Part of a small language model's weights: learned positions.
MLP neurons of a small language model. Each row is named by its layer, matrix (up: input weights; down: output weights) and neuron, and shows model dimensions 192-319. Each number is 128 + 24 x the weight over its row's rms, rounded and kept within 0 to 255. Numbers have three digits each.
A block is one neuron, or neurons of one layer that tend to fire together. After each block is what it responds to, as a language model described it from the Wikipedia text at the highest values.

L5.up477:146101149097170114105108142171115129120137146137124185131146129106111136163118144137111164093096146176109108155168135176130135111118158159129146115151135139127116114141102086146151128124120128113119103138155119101142107149112106135117104126104112144128145152154107123116121149102137109141104137125136130125161110074103090168080149050115124127104113116188154154137128146191145148121109
L5.down477:146151150165123164180175113155129101114158118131174082129139107088166142095100127102147099151162131117122139111144156100150144146131107161181091110108117136119128109071136201084095155092095176158116133153112120134114159131123142133118146141145107121171141106098162121132131103091095095102161129099134124141106109170092132145133140153109125121107105153073107133144096115126123106156116
Responds to: Mid-word continuation pieces. Second or third word pieces completing a word split after a short prefix, often in sports text, e.g. S-outh, b-asket, disc-over, prov-ide.

L2.up151:097157128189176118136085080151146108132137121118102107117104149120163109148110167089095141146174153125127125139133137135174124142189152116150145118139100100150095099130117143164175096132098126126170106156128130083089117092118174106154073128149104140131131188120126142111125111130146110124164118109132110101149126130166157111124124140111153135124126114095105136135129125156116122141106
L2.down151:155123127061098111145138181124112140140109146121154147132142120110085149102122108177147109103076102099137125114147102140094123122084100158091090125131161153117158158117095112078075156108129134117094134085117136134169127146141102153115164103131168103095134093125134131162141151125131139127126149136158144137123125152115106138098160131152087120120100133174148104120107129155131145121136
L2.up318:110158153106130142110170130126109141169114129106119151089156102136157131111130122115119107114107160127077153137160181104147147125170120108126096124152116119106142095118106141123171124129134105137178102141126057125152120136165143167147147104101129124078122157154134128166094129114147139061139151144119138124132148110102160122101116149112171150155103119123121095155152112141153096123154
L2.down318:138107132148107080171118135131147125108162153133147100156139125139079130131115129126127125141135127107160078109127073165123112132063153134117121140140117129124113139164125097117088122114140156106081144132124202112081115134093126086147105124128139157191124111092146121118163148137123135178134106137168123122103143153152068151141174138145057130093149126128096145114127141103079142139094
L2.up516:116175107162083088140145167157151138156115137090091111146104089151121122166127155114130114162137130160152144128127183159105117103181148146132170096135143166111114157162138112129140152126117125145131110144178105125086097123099177165116163085130062157110173082132151111131109134136170149121133149095120074102143141123123077106120138137109117091098126080118136148164145142134150133100126
L2.down516:152107150128161137114112121092091128083167129155161115107142178119096165065131097134087140074114119102102101116132099085132147135081134131099086155164082131165108142109103148124115101144141117087147127134107162117157129119151087101133102170139192115140103145132108123115147143136120111122109122151172170164130108129159169147134119130127113158124139145140121128099143130116103118159121
L2.up892:092087161119174047122097155143109143126129079111146173137159092121104138119127153132121097114118112113125133145145112130164139137156113104168103161134109097096160122142110143094143112108111130086103124130197126139169201149099144125126118148100138142138129139136116126132137134101123135145142094119106118103162173105139112130147144126113137096163132119115173165134101155153124116118111
L2.down892:144180096148112164098134115130146137142102166167115086120118145180125118116123119126121143131115114143115139108121133134108093110102171171078155110133144125164110139135159133174118108142137113134144113130086135099090084090131141102152108094159145119132107097113126126146097105133136139109125152111157132167122073133105155136123084117186116155095136146165095068131158116112132128137145
Responds to: Word-ending suffix pieces. Final subword pieces that complete a word split across tokens, mostly "ion" and similar endings, as in extens-ion, sess-ion, earl-ier, fun-eral.

L3.up320:145139102143128132136125102148151191135116135135103138099180102147136107106182100116114142117158100131134136149124170140134142110115140132183127108140143120148127127140160080108105119134130091097160089121156134140160149144120108133129104126139122130091123097150103071162141121124134160142099152109110147154125165110138126102049126116075120114112095128166131145122131145122144131137148
L3.down320:086126108115132133139137186117114113127115122149144103148092171082159157161140138118139116133065128098123094131132120099126102093138134093090139125135130090084129112122109162140136100170141148113122166150104135100100100130154136112118193122122138135147134127148148141099172147146129127113163117142131099133143155137147149117154130152127099136124103115096103153169100114167086120148123
L3.up522:115128140140121129111104166130104096161132144099079137082131126161167127110116145127128093125131148119091113146138193165143126128135143128105160128134108092113127133127155129135113104127120103124131105094108117118116123122136103124147087141184099139089130130115151078118174153088103140148129123158120153154163163143148140092074121109076098175095112127109127124121143141155111116138151
L3.down522:135135150128140122057102088112126159133090114125094136119100104134139110121123144188107124126126168127080072138163128157118108113118129133098138148129152129161113109051094160113134098142166116117132141121122144122087112168154100125165121157147128115090120153145155155123119175100143107153121111123091135088093151138147112122131113133073132112122129124101153088078125140104151123133182
L3.up557:153136133118095070127131121115133088118116135098114108097163125166088137186153098167106093124124071109127090165133163168112088114124116132111160089092142105151102111111123093106085174106144139115102118139128142122141161156113124118134174148134154169096136116111098113147124127147143147114131131101112155169103103139125074134096140137114130100098162146149111135140134157126079122135142
L3.down557:128126123150145165106112125128159170135146122133111145172114102095159135098104167081135169122112172160117156122153084076122162139131156135138076148168091124118127148128144189135175102151098105140148146129142125128072087114131108140100100150147099076160142129137147122113143110115106142150112129162130108069160154128119150108128098150168124149148095135124141109112104095132159124149104
L3.up616:116171166137117137132113191110099121123082105119152116084153147154148169134153095128151105158094149131112165120124152154105147121140153130147125136116142095131109065154149156133096149147118127138129123103098125120157161177139118119131129145150097145117106132110132099132113157131124178130118145158137108137133154133140138110092126170127112161119126130119152151086129164135102166106134
L3.down616:147143117099124138109130135114140143122130093140112127104130098122114179129107117123088058134118138146151128130132103129135136124128148139114107120126136123154119122122148077123119129112175145122102126126142168130128171146124120114133129131134152159148152087138110117142113139133147151165138114137145110109124114146131111122118144144152119085125113179118150173105094097136129154107122
Responds to: Part / relational words. Mainly "part" in phrases like as part of, in part, become part of; also linking words such as used, such (as), form, and word-starts like prov-.

L3.up7:141142149117110177135140165134124120137071100124092127166132166116101106108111123159145153134138148128086118123118142139127144103077127148120137105141206112138079131151128099151114156112135189143110129124121124131111150145115088133122137123095102111074111150137115087156136122150178114091108097096115133156151145079143126154145146121129112136129141115139106119120114136166135181125126
L3.down7:113091096139109118132121073134159116125188144128174145106123115147147166165129118119125102137121132136154122126133093131131117127148107127126081125122065124144156130094120126104134092113087060152108109107127113139154118134131144118147109112162140156150146088103100178107111172106101163153156158150114159090104144152134109118091103133105130107120090149133138134150144142107098094143121
L3.up305:107146119130085098116161100148161095117071096111166110089102099143159171107124047156102173100133125145101125155147108114117145145085140136138130125151124096096091120160117120136099135152169148113144110175139101147136131144160172150113116150154103120138151110161103135126115167165114129160109110157122159109150172114131141139153124102138103199128109081129111136116134119143090138141147
L3.down305:164126141130185122101122125087112136119177129099102117150148167096101111151129173096152085148121118093161138115145153124149102123155090099121159130092126133154170134135135139120153106144095100148116154093122143112108098094114117134108173103126156094136093138095159152162130145101117148125122146076164121157116103132142116132102146130080132107128110185136114100149081143112139129148134
L3.up403:109120123136155147126079141157153089131115098134153139189124124122161126120123111159126193134165100182120133118130128145105148103103145129111132170169122131123160124162138113174110094124164153103109120127163098112157141153123105151100132125130122139095135102093066130141126192107150129128114127170081153131120163143122153112102122113120102144140123144137110080156157124125144130109118
L3.down403:199144138100117131165144115111122145124152156132129115110168104096109126141146116144157081149110127107135088135125104119125108085114140118168144136120126134109139148101118131092139098154135128151108118130100103113155095120133157125170165137122101104112079129101143102148124091113149141109086105105170097162118127106120126104140132131158120113115117089128145167093130131150092101127144
L3.up498:100163146105155168142140131131129147105112122124121115146147131164169141128151125163092148119113109144110143150123144116122141160121142150113145126145149115111162092158178116124147158130096124084169129127139093150160133144120093136092117133144110100140112151116123114105116158138127132157136124148048114129100143113112151094119147120117024134110134188115151146132146124138168134172122
L3.down498:131084108159135120119099118121121109115150133122128139100088125076118157101139119129158137087132115122097119126160083137125105108157106133119147099150134153130106142119110145121105106122131092129137099160131151101115093122156141129154165116129161135101137095149136140117123132144091125157132104106175156143143144144116106166125123122118187137173099066130133093144121134131121097096125
Responds to: Sports results wording. Words about wins, records and superlatives in sports and career write-ups, such as record, won, led and great(est), plus some table-cell digits.

L3.up271:141071123164103156168114161114153125155146154100156104110139148143134124097134116138111158112150144152141112158165172129089143115127129153100133162134055120130128111121160136116090071135138151122149145168150151152125100084158150138153119128156095114140174107118099182117107100136113158098086120149112124085162111083098087135101134136123124150116116103150157130131134115151138145127124
L3.down271:120161141073131092100126105130096125098134109129096169128111100082115114159112128147137115154134115118099153085095086117153133168133130106132134093158195136111137140129104103120129165128137101118131120130107126123096158147118099136111121124130148143130111142111139077147141157138134119184151140096158154162088149164180157136150114129132128111135130136092104149095110147089113109157124
L3.up680:125132138116099153128092176114141122080105124133151109121184126100140111124130116133131122104140131170095110158083146145087177118158123162135116122142137153159097111201153114095099147131083100122144134132174100146080120139109131149134093151134078124094111122110154113177154162082122097089128100123129111124131132101140115149113121126124136144099119091164125125138127089148172144116120
L3.down680:157114140115147110110158104138107114155150140097128133110120134156130149133133122144104107110142151122139122115176147117121149120125113084133144128152113115123141118064080135142114115127149122142127119121113177120171120104143116124140175067124152129131157132153137152113128117153106140149157126104149148123088144144132100119153123150119120121143124122106137111135139180109107106154108
L3.up965:128101146142207140160115154148135153136131089114110123168147134139123121126142166118108094118121124144122130144143177135087156099141155185115154130159149133120094133132092108102129152132114152143123142160097195144136131088154109142164112098164100120120135101137100131097128125110083133082091101102133140099173152125102145103132173135089149149102124085141142112084108092121110151164126
L3.down965:142156107085058131103130123127134108137103163164148154107118126121135141156140108145133160140123166089142150115120102128168100136088112072144092136112109117139170127118144124141121122104134094103155110107131095133108145150127135106100174153099161129126095142108141099192122130157190156167162158147125118157106147147135105150118087111151097128144127174109087129163120165126131096090111
L3.up1065:152099152141111140143119121116110101149093090093102109119117087115131158152128102091140140115180112127126145115179186111125139124131127138164178121132084096146111109161119123094157132131131170121131143135097101148152091105133105161094100085091103120127105082106146070169140146153140137107095163132128138119141158132135141145117147104151154107120113131157126117125154154095136152144102
L3.down1065:119112090117135150092125118123158132101145141143142146176145159165152121105133127165109095113099142124112117133100055171154111135124136152085087149117158134121152130120125127120089123115133094132127130134139132097086177122124140085134165141163156142137173159142119151110126109136133092119190085123119125157135134130127092125147161174151134141138146108122159158135076106117113114144145
Responds to: Institution head nouns. Nouns naming organizations or institutions, often ending a name or before "of", such as School, Society, Company, party, House; also weaker on word-final pieces like -ice, -age.

L2.up222:096129111167108155101131190133130108098107166131148113149115112118150116137135160146140146124144141196148115129132102130125135150119105149121151136116166117148131099157124131118100154084111151143172142147156102113095126114133101207118114174163058099147144133114139088157115167101104121121175131126132162101137135138132141133116094108107132182115123114124156112093122124151078164138096
L2.down222:186140158116152099143125098144113125137152108111086152121173152145112108138155144116090085134115149084122162142103131072134138117140095118098128097142093148082114152114125086141130118131140117116086116115114156140162128110115127117151152074148158140116126143153119144117154122134148148116113112147136094148141099128158121136141148144125126078125109155130083142110150145106166116133150
L2.up420:140122161155142121149108121156144126074118170107096170131136109108175146111108082093151138095092120112119114174125128164108146123103156165178079139112117120124126152097114164138088125190105129104137169135124101117152134132153144091135123143145085111139131141121133101157101168183104067128135131161131145149132109150140120124129118105164148147113126115184136150118134103124101146119142
L2.down420:102127088102134120084151126104126137181140083145150112108109127143097101141146156163092122158160136163126135077122133120139103139149100089088161129107126164157111109155147075135165148068141130140126119136133168130092122134111093176118151082132162153103151103127135132110122077071172172133110124067122089121133116133142156131120139145102069112118146136080123127134109162137143110151114
L2.up668:091126124146138111095110126107078138125130178117114187152084150087156161171132127127122136112146130154118113148115131165123156085124114147093103129137130131102122107158180119144127163136103164149153130172160133107114145128125131187084118122083095133141074123095122111119120139139127075095129108130112121113105135150105161161131087102130153132139155127160117127135151144150101157122147
L2.down668:153137124111127109163145107183173108114120081119142090097160114191091089123126141173107130172119102101153139124143099078151106156144142124154114129115147113118132143095095164104112113129155126096120132102126107134134142123139123040174109121172161116111156145149133136155150120123150156145126143120130146140155098114154097109135176161110147134151143122109141107103116120102153112135126
L2.up1038:107130126126101110108146143140162145176147114095143118149126113093199139112140133116117138141129081141131150139116106139163109114185149119112148147149063180141137118115109162106075155094114142145153120131144079102132143159128137137139134159137070093141186089112086142148144133129085171147122125096088134095111102135154119161127101146101141121117094110113109130124114166135133118106128
L2.down1038:156099142110166141157094159123087133096131153138115131093120112139080128139135146125110134119151151090134120127135135141097129127082103128158134122134172091084099154169165099153148105147117135105109119103140188163118118109096117146106112116123184160118079103153165099113104137135120136150115105169159129138171173112134126084089200103127116150133146133143129137130149121128135139155105
Responds to: -ology word endings. Word-final suffix pieces completing academic field names, mostly -ology (anthropology, sociology, technology), sometimes -ological or -ography; also scattered common words like first and Chinese.

L2.up409:095184142167113116125134129081093187166088101130123135155148144165095158135130092105122119138143130142120172077134158115154178107127134118139131146135077075126094100119161128130119121134124168087118124126160138147094150127134145140108108194108092134085144094091139088121153179123131131132087123125133137137130144159104113123119124160143169136091124130115120100133136106144111157114128
L2.down409:138113104144109110108164136147119112108114136121129129141148138135112155180143115131127074181101095094155101083118091127145107189100155092125125215142116113150117102129152095156111101126155141117158145131111122157123140120141150115171159103053158119122086111127136135148118143145122125127147086134125105145104132086117097145095151133111116111143116094113096125073121129106141123129128
L2.up664:157127154097121188088123158138125117139112117122109143138133194152151165141129127139113128121130142093102065129118147142122149109089148163142152126166128112167128108132121149174051140134109148112140116097167143136113140106139139111111119142128102140086113110109123080109155141132115147157120151137137141123131167157174105127100111179105128169107118098154160072135117100163114092130142
L2.down664:072118085145119126141136114088138116113108108163133121149147087088133154150113158150136124124103135167145168149134108107113162135139088142124134173128143121115132114171142098148176158129157125140140142159126123151164145132133144131155124131104151112123099115109142145138136141151163129134098124119115112119113108152110175106141169131163132095192150127132124144099128112125106140080127
L2.up817:133115142134109178071113128124098124149072111140090146097151117144136115174123111080112138057116132194143115143118127185179113129135154148163136144120123121117087123114120180128134140110090139118158155137118098139142175146116112133064108167184107096129110151083116143152145112125157147142115157128128124116138120118120130116088139160120153134108091115117113086113136118157147146141105
L2.down817:131119085139138098113102151138160125143145116107132085132110139131106084129127158130136137147131135085113129118139126069133149113124144080106112125153089108124165117120126098139131087160138116101117138120124094134176141201144133151156161111102181157100165128124111137122104182087153134111153113142119138123088173147131131117135141162136110135116143143144166178118114139109129176161127
L2.up1267:119156098133087151102116146121119104122145119105134185152130144138138150117098103135121140135142121117132160157119139143108142095137186134149158113168083151106158158159148134126103135125130156115119137087123156118143117162141133140103115126145151156058183160083107099133111191118086144134099147133114139115120135127104134185083093108113118106150123133145116099134122121139154136146147
L2.down1267:124116097130113150090081138095094166157092138164124134126167141127107126148131172149074120138111152175108121102124096121139149137087099114135139132137153103123144107110124124096138112139137134131131143165137088163150144098135157105148160148124110100160100094131146115132154107095172158149158088140137144142105105110133109059171131161146144124159153079113141134090094140139115113127149
Responds to: Past-tense narrative verbs. Past-tense main verbs right after the subject or "was" in biographical and historical narration, e.g. won, served, played, released.

L3.up282:140112167108111099135101130114129121131118102101147150144145111106104175111159144119093113134129092135132120148107126113126154123148165158117167133113090119140092103165132168128131118182083125128083133112141145100158099118122128148122162129147127113166125120132129132091130133135112110120157120098087178097130134134092145121112098121115119137098111142176142107133092180129120104146152
L3.down282:087146095127139131123153122130131128160166180133133145111102119138143104108127088121127147128131163134132152128128134163134135107099102101165095128153181117125143140084136104104106137077140141141146119138106107141098171149128130119113100136118106158079153130106146132159142132123130144121064128145172088148144106135132106144121157136143164128162117106068124141101179086112138139117111
L3.up570:151130127103075109115151149104131093120176098134147133124131119112075152105158131126127144106146156095136140159102117137153140156117129119114122115189133139105096130121110150077145075123115114115148118132106132114134129117104124141166144076164148147105106140120135128138155163064121165139101140134143142081158108102119091177137146139137145148122131074094102034127133146150127134142115
L3.down570:112134145165172155121103118138141148148064154114120138142148155150155089149112127143128111142120121142111129109144152125110109148133138145147137135081110123150144113141136096171109184140130151125122136118141110133142123132136124118075099189092113107127154111139098130101126116196131109123148132124092106177109163147115139078113110112122085102133123186174156196144121119112119130122136
L3.up583:138118107112176166090161122180108150130124124138088188161119101135140162136130138107100085141113147127096101133130118143130117106162120145143125133135126136136100167143158108120138110135152157138136146124138162115079100129127168110105157144136114117101122113179113117156110167104149146132123083141100143175141116164100116114088175132132124151146142114124153117173159163122153161113111
L3.down583:148120141162110113163068138122151116138122134121178095076127160138122123119145099148129148128126132147150102126142153150118148067115164109150147109106096115129143084112094157119117129103101082124118109143135101130178156118126094147135107124098129138151162138101132109095131088159107132106131177124150124092144148119147115141129093125136117092116096137134106126087094118109104109114141
L3.up755:117119153118132129155100097143115181147119155072157149187118108108195137188116150144119080110135165096135131148100111128150124111143134141152110108187117118133089097123122109145169138152119104146095093113163130108110101116129106117099122134114133119125161165127110156102141156148145100103166157108094070111134151127118095126170159152099142145110112115114149086109174107133093109113087
L3.down755:151130081124145138121149173125122107104156104164100105077126144149075119089152099088127174141102081148126134115127143101129132169097117119110138148083136122129145147128098163115096105112127130094143141136113133131135167120126139136150139110161124133119089095125169114164118087099098138173093079142154194134134118131128167160085108108159135119169156129118130162146064160118152150165191
Responds to: Word-completing suffix pieces. Final word pieces that complete a word split into subwords, such as -ion in explosion, -red in hundred, -ome in dome and Some, -hen in Stephen.

L2.up526:128124121097137161076138140125116105118126120109122110141116155146161175135116136132110107104103170112162134150134143130139106093113127171127158133175128105168124139147118088139111138091125146105121110081100148120126114125147135097099062160101116149072079160146134103121103152104130134124126096130137165091149159111126118144137152089133079181123129070161168119141119122119138131145120
L2.down526:132125122158125112109125140111103142139087164161135119122170089105096088130171100117107152119134116144131154112142122148141133100133132111135123112101099128109145132111121139122125132119133106130153170167140116134104152134107122152131193177138119106170184095096189146134191109108143109145130108147140129135138139119124163129088133149104093139096113133096111100142125163171060125079107
L2.up543:146132132166145110084142121089150128180109152096140179116173123118153103115138137133079130133126112094129155128088125109121112135146119109134128087123110145118120127133147132158130151144109113129206112142141130102155098176142156127084126170137129107160142043096115122117144115145127149132141138151078122125121119157149142103139090147118109160159128155109127144160155104120124144116131
L2.down543:121130116133150107120112151149137121102075124126091111133125132135111139156138111129132129124106154158105090118150097135124171104144104115105118112137125148139106120113104113137153100116145101158097101129162124115140134120138124126165099118113094149108135166154167136152139149113159096138095098090123130135152138116073122157131130107147146106117103091150115131117164125123108133155134
L2.up698:153166138173090090122127082099096147127109109095109121091126115157133140079128139070094149133136131145112193152138153126120106148129141075139103114135120101150169129122149100127135163161166144088167154146153124135125099160131146139119071130143084151131104120131097117117109160140123141141105133106120134115136132150138116115164136152089120101119093171125141110118139121106121147159140
L2.down698:143163118146133160077157106162141102106101138150109091120144162091095091176122143121122146147119146086070121104142105129107129118117147094103157132124120107160146105161156132155132097122140137125086129126141145117121150108169141086128146111115136165113116066100165167148129095140114118133123132106150128140108125111112160119159118125142138124118186142144095162105114111101100119088113
L2.up914:110133130066109146135168154137095121171096104104132144121147135094123157120139154153075116126095132149099133170134134106129125100127096135098136125134135134140128132156125131168133157105116172102156102064165122162139143118154126163120092168150120125117131129136125079081120186134125115134120092165106142135157181134112151150147139128135084125106149141137138143124155125118116113143128
L2.down914:143142133145115094131097109165149155123118085168117169160125152133114128139116103122154145150158122118185126074125105139121111159132169104177157145095110113118073130099087133132122136125137088127086181152129138117112114122112146113124123121108096109113116160087145140197154083141128111135111144126186099132091091109125153127101090145118148141157107087143151109132115121120135150075133
Responds to: Football and domain nouns. Fires mostly on the word football, as in college football or season of football, and weakly on other domain nouns and stems such as record, represent, compos-/produc-.

L3.up298:103129163074145096104175143128151135163161135116135121136087106114139146082130136126125130138126103129147150096136133106158106141112117138124150123176103117109128152117114093111106099101114164127158090175123130107119125094103092119104089131127114114115121169118125098135143123139127142104133101139122133147126065134108125103100183094143137112133108109116149122140117151177127109150148
L3.down298:158130071165116149145093118115122113085099107119087147113160149109117123158115119125129131109134142148115090151100120141082169117131113130140103120101150113160143101133147164116122162141150080127125198093147119147142137177142124142124171123129131123142096086124137162135112147128106137133113156117118147126145171129166120149155112137106136131114129110171107144096156130095140140126088
L3.up410:146153138134166130126106177126146141130147087105091104125120105144133159140120138123115142108146108161107090138201124116114124164076160161155161131105111123127138095137121175104155129115105140096128137162158116134130152148149111129162107117133116151143121101127123101125139123151135065149134132149127172107178073125090093138110133125104153141123100118119130143142076125152178122109168
L3.down410:115113125124111134113159062135131105123120173134143129137129132109122109108133108133152108131133174116141149106058101102136137117167081100111113150176137123138116147111125095167125129100142141127145114120103101151112088126118153126086141140137143121106158136130129158146134139107116184137131117096123089135092154143185168126146128138140097120116123143162132114153198122104090167174097
L3.up1116:130131142112136127140092101081145136145146111111121139159139087157107181089088115124124095117136168153144157146130083105111157155121132136115118128098143138124135117115111133140132118075085131109141089144161126099150145127099109132121149114121115101110142129133138174178135129155085144118169126076127142142128098119137080126101129088085099130161116118093141133136139129094167123078127
L3.down1116:141137116163114115119132139168143103093130145159134104093129148106138109155177149136113153152135099138105103111122174140121105131123140112134117156148113091128123139144150118116139115159136119159129173114122114141135112128133130105128108135137114183138124139138131083083106135104141116129076130181134107112142166120117185116142148162161141140068138133184136147110120132203104140174132
L3.up1216:157108124125126142126081102145134155114123130098149143127130150104135157116170155114077152138158085123111089135128130185151124178156122160125111123138152106166136122129163130160147146114118083138144140120144135113097132143134134158114124111117176169097180177140111133115152144146106150143153084113171059084145108119139103161124136150102133093149133098099096130144183098161109157102111
L3.down1216:112146141132140103096141147139137103114141112174104130138146095145124105137092125153158096093096135151172155116110093088124124082079156118116159115110104112081129146099107158109112098167121163108099120128139129155169112108129123081157142151174084099158099057110145111122105118095144104102105183122101192141116135141123142107150147099146140159114097171171154140132094161110156100143157
Responds to: Word-completing suffix fragments. Mid- or final subword pieces that finish a word begun by an earlier token, especially io in names like Antonio, Ohio, Rio, with others like -ular, -hip, -als.

L2.up82:125129166138128113081130145124149109153144121153109195130130121072126158156167115131097116086145123148072129092130173067164158140108161122145166152125154072114115091133096111126115141107153166148187151113147137123118086113059131113122167160111128131109098121111174085111137122130133128143140122105118119137161133105086094103151146124129136121106127098158117115140117158095122122096107
L2.down82:128106106113118143158121105142127136119097133103136091130130107197130117099098135094151154143126115106188145157139070189078121093156124162114075106141069181130126140120145152128147149147117070070054112146123097109115151165169116132136089085112120146136143131153090152157093130126104128105145131133112121152112134160152155141117128160103132136140133164107133153145140125175128139162114
L2.up191:142098123108140138133161106149093140140148161080134140136100160138133118142156150101108147100165099134101128147090139096132087129106134141155106141119121131125177101151148098125122114113113146153190099068135155098151107156154113072124126141120116117145146135111143144132148114122119129156150138118134128108061100139153156108155134119149130146132138149111074121149115118087116111117113
L2.down191:129156144148127120104099166140148118139109141151120126115127067118119141101114117129141097139099161145184119117160128145149164134170096132090166137126160093147061143121117182131136116163145094103060138179112109124140159090100157166148132139159150153104131129150126089098124123112137143116106126116110151165193157128113101131110128137116113136119123118128185119115137126145114127115127
L2.up603:155138154103122105132128123144137103157120122098092143153127124155102142108105143147114164095143140164120150165109187133136112083107144137139109083112139154087122139157166139192111145127135174119125160099130116123105126128113118140117177091096153134134076094131139103161076137176098132115140095146113126127174110082185144081177105117092085177100111144137134120157135117135143153147165
L2.down603:078108088157111146111110131137111137073154118154141121105138132095128105159140122100128111157127147125146091071125089131144139181157123179105127147114131117149095124093135107088120124126113129122130086166134142100113125164141128140097090162117082113102164192128117140072152117102189126142130151124138130092096134133072141149098152130157164077155153129125143141134139136137138120131087
L2.up899:139097119104160161128131111132129120153108110125094121115146101155144113152156140132107178137153113128162142131165094082138128090099139163132171113121154169106139116174138092142137134128128170099144131109124073131140125140128119127131133125117154103133178100083155093167100143117097140134143113118142131139145127124106133115151144113141104146138123127127088168189134150122141162130105
L2.down899:122148126169096108111138135149128124134113145094145125121112118105096135090091106109114101148100129120087128137112150187095125132166102116093086124140101114142105131098127160130129116135121128148147157177152159111124085109139162122134141081161147117111093156157103143073140123130139156109148154085119127162122133137155131152091140124104102118119123126145174088059125061126147113120165
Responds to: Name-final word pieces. Final word pieces completing names and words, especially "-io" (Antonio, Giorgio, Rio, Ohio, studio) and "-ong" in Songs, with scattered others like name, such.

L5.up1033:132108119114119127121129096137106124122144093112102146112105162130131110098154125145118098145177145127069101160177190149114119130133066141107161106177155126143102135150132124096155136120083113119125121143147134140141102100134143147082145121139091095103119127134146139139173125111110164130167155167128149139136124110135102140089145159080119134101103097140124109125133131145095104099143
L5.down1033:119117132115154104122131092125157148129145172159112134162125115132137117091118121164153135096135098130104126114157131093128150140133123133148136168121105143157140116170101135130112146156154188128101106118122115090123149129132108118120083105126128107140131084137117177174135145123133125134123100168087119166160135124210124134111127138112156105122146100111152127118109119142183123141110
Responds to: Generic head nouns. Generic category nouns after "the" that refer back to the article's subject, such as the ship, the company, the aircraft, the film.

L5.up1085:114133120130073109171105180105147127148129129124089125086139132174150142132128150144106147142103139134158126134082165150082136108150104094101128121093126123121113102119165146130147132100115108111095159113112138122101161159121105151086102175143117133141103060119106108163130107108134158097099134109137149148150147142117140099130144128137076153118158129147141156109172128135085119087108
L5.down1085:119093114128178155094135113149106169124152149136204080162114134116112078079123113120124162124129098132081142138141105107137117093147175168140145140164136135148144126174122128129124124127153171137125083136133101102123144141127153099113128116143125115105159130168108131123121154130101105167111140114092148096140137101121112155119139141141137120125142123144107087118078096114152144163113
Responds to: Predictable word continuations. Middle pieces of split words and predictable verbs or commas in formal encyclopedic descriptions, e.g. approx-imately, commun-icate, is located, used to.

L5.up722:151163135130142133131113134099111097113115136101117123152161108129128155135150117107123172090121136150126111170137227098098140131102129147138117099101128140138126121205135137088162130136127163137150127131135125123121084143135113123148086169138133158145115098111106139119127135135126090149088152152177091117124158128165116124123157093123114140139126091139111107130139175131146131144121
L5.down722:116108143130114109104114121145138163163122126124133128140085128112108126151098107168141096143094110135110148113123095176131166138141140093160121123162157151114112116127132105197098115128144102105163142129126149097118128153153127161129165088091107125101162132123112174105122110146113117088183106129130161159129142134112129136159149154137138135111112124108149095156105080109120069110147
Responds to: Table cells and "of". Mostly late cells in table header rows (Time, Pts, Grade) and dash cells in stats tables, plus "of" after nouns (population of, flight of).